python train.py --n_layer=11 --rope_base=10000.0 --lr=0.00674 --lr_head=0.00663 --decay_shape="linear" --seq_len=1024 --train_tokens=513000000 --dataset="wikipedia_en"
MLP neurons of a small language model. Each row is named by its layer, matrix (down: output weights) and neuron, and shows model dimensions 48-239. Each number is 128 + 32 x the weight over its row's rms, rounded and kept within 0 to 255. Numbers have three digits each. A neuron's up and down rows have the sign that makes its largest values positive.
After each neuron's rows, "raises" lists the tokens whose logits its output raises most directly, leaving later layers aside.

L7.down213:189087091132067140117116108147169121140095170178112209155102164116110107161110088144138103149104114184146137151026107081099149105109116057144158146116117148102130117102152183142091165097146080062136129149124165081121151097190156066120072094137105096083129066166043154157132158175158116201154098170140160150114097123159056159068139146132133103120124146113099117162155168107167175137137091142183129147158171139085160118141126108179109149123164146137181121129091146142127094157150092112165134158108138148124083180107116089155106106154154146151163134094095113148152118147140109083
raises: "gan", "gar", "g", "gl", "an,"

L7.down462:159120144053090111131139106106135107143086110086127096099116153133079158100095165104107188153123115096163132167131071169146080121149134094161105089131161135135100109132131085105174154113119109129111146073138132105132083194105162122092162171173172151196089161120108057138105127077157139116106096124164087131143108098104128142162116180161087117103175143122127165090129094156137089151136068065134147134123147137164099153129093130114122087156140120090206116081147129199118144170118097128112120171155205028161161083204147119132107120094110100133095125111100132116138133153083154202
raises: "ing the", "ably", "ently", "ated by the", "ively"

L3.down140:112148115196097095140092063159127059137133105098161125119099098078138148087097079143204156127139097161166117117111115168160132137094155122195186131111090125082140110141173139125134141106127185159122135181132062122137117126090190154159137032179112141100098126133147095125156130116110111149126130106119141165157118141166114136159129099145145098139084139060128118080091106112146144140064170103136149099125130149136082131087156121153094137187143168134115112087178107161124184167163131134115126080172082159115128083075090108140098112148203124157136092145133094147087196138179146083
raises: "ence of", "ency", "ence", "ents", "enc"

L7.down563:151178143112155143119170103137098123133117152067109149187128130146242188148143048111175147148147118162101093152133103152181103110115056098117102092079156103122092110150161142083102174112146069107128141098143087122117129190095102133085120121100127136125169099152081118109173171109128053091173152079117117114138133080129185141131119159161104134143088117182134124144099109105110075156124108084098139089130113171124149113085127140092111132166196132141104193182098176139112180136140180118070143168198153150142131175142111143102133053140154148084164129141137127082062130148098120124
raises: "is", "ire", "ires", "ises", "is."

L5.down215:170109072076106158088139197120097178157165148195146166112100120128099138122171121130100139148099132154090105127094144120112085109169157127133100164153089072142073101143131124161103137085107121140153168120090141131086091059154186184133125064095145165181150141175131171107124107166120158099116147127126147174051031122143129079142133156162135133157132136136163109141170180073108150093125091150086192141127128127092129133137127150139103146191118150183112093152101121148119143139134122082074167093136098173142202105125103134145157106111116136110161146123157140166107144108156104094
raises: "ile", "airman", "alleng", "airs", "lor"

L7.down81:175062136174151132111168173129159089183099085132111171139165103184114109147139108099127090156076106095115129111098093170219061121149068121108156135147160192167132131106138140119152137127116087127134182123139154163131110143144128210129096154190100109170142148088108148150187134069111079050109148118181144100144137143124153118094150122099191108090141112182122104114143131143163171128147094112127134123113123088112122100133165187131105141144169159070177117131081127067145149099117157155108126139159148133120195114175080085127136000121160185135074105196142120124079115155100112138
raises: " January ", " December ", " April ", " June ", " May "

L3.down360:142128102158119112154141099125207112134148151172177187067095156105085115137074146059161158136096174115117112069082084098124182083149190138146120101098149148054159151034112124142118123099103160112121139161121085160128161132100086128075067090105108231101066138115111127153133107186106096096128175084130119125133114118135139168140145158142106105136136130165176162121083128144107094168148125154125124172112149100070140130103111127110114122092186065099152132147124129124113151131111171123126151151165129166163151144151118058110090160157204131167104143141149095122139133154150129174
raises: "ities.", "ities", "itions", "ification", "osition"

L7.down202:065076166162126146095128131176166118134202126122132107126130120152112192088143116121151108138196181119179193128097114069119132164154127142133094176060113119076155111110192092162157206053125104105156098185181108158207162069089107118153132128119124108123131135103131173146054129165138139131128178134127145094156145111133135170139200156106121140103110107138134105121126138141095110070139193097094144202148133157165143118158137189119111104121160107140136098141129099113113095130101125117140120152129163103088088097105115171118088166152099122126126128199151150119117083122088138139
raises: " of the", " of his", " of W", " of the ", " of the M"

L7.down471:130163152113064139133158123135136143130142129127140091073117110091093094139102147109155155100152146088117162156093157157131136155146119160103202089158138134152117140225139114151140141123116155165125150191131180149075155156192077080104170141080129105145161099150187153119136193120112107157097149099186145153152131129122108202134128150183197139152139144202098120114171131115114112101081123148111105108185177115072149218183177133086132046086180118150163107134133066165139130110115143114207139174128141094110165130169146112113121082124139143091171164106127158187150134105049153125
raises: "ating", "ated by", " appearance", "ated", "inity"

L4.down576:129100084090140100182194116082139176090103163112156188154125111135161135173119146070094148120156109134145122147087124147128083156075139083125125145164119128155106186160176161143141084162089156109160124107076176136057179158093136109168126122117122103171102150186080212126140107148146156128140085129133221171087138092105104122096144179145110065112152113132164142117172113169167114169139141133092117146108153173107179154133106082126113043133064130174132096069147124120119103122138143137182076164062157089123155124141162122130119165124162196120165136112056192112123160149075165073
raises: "wards", "ward", "aches", "med", "cean"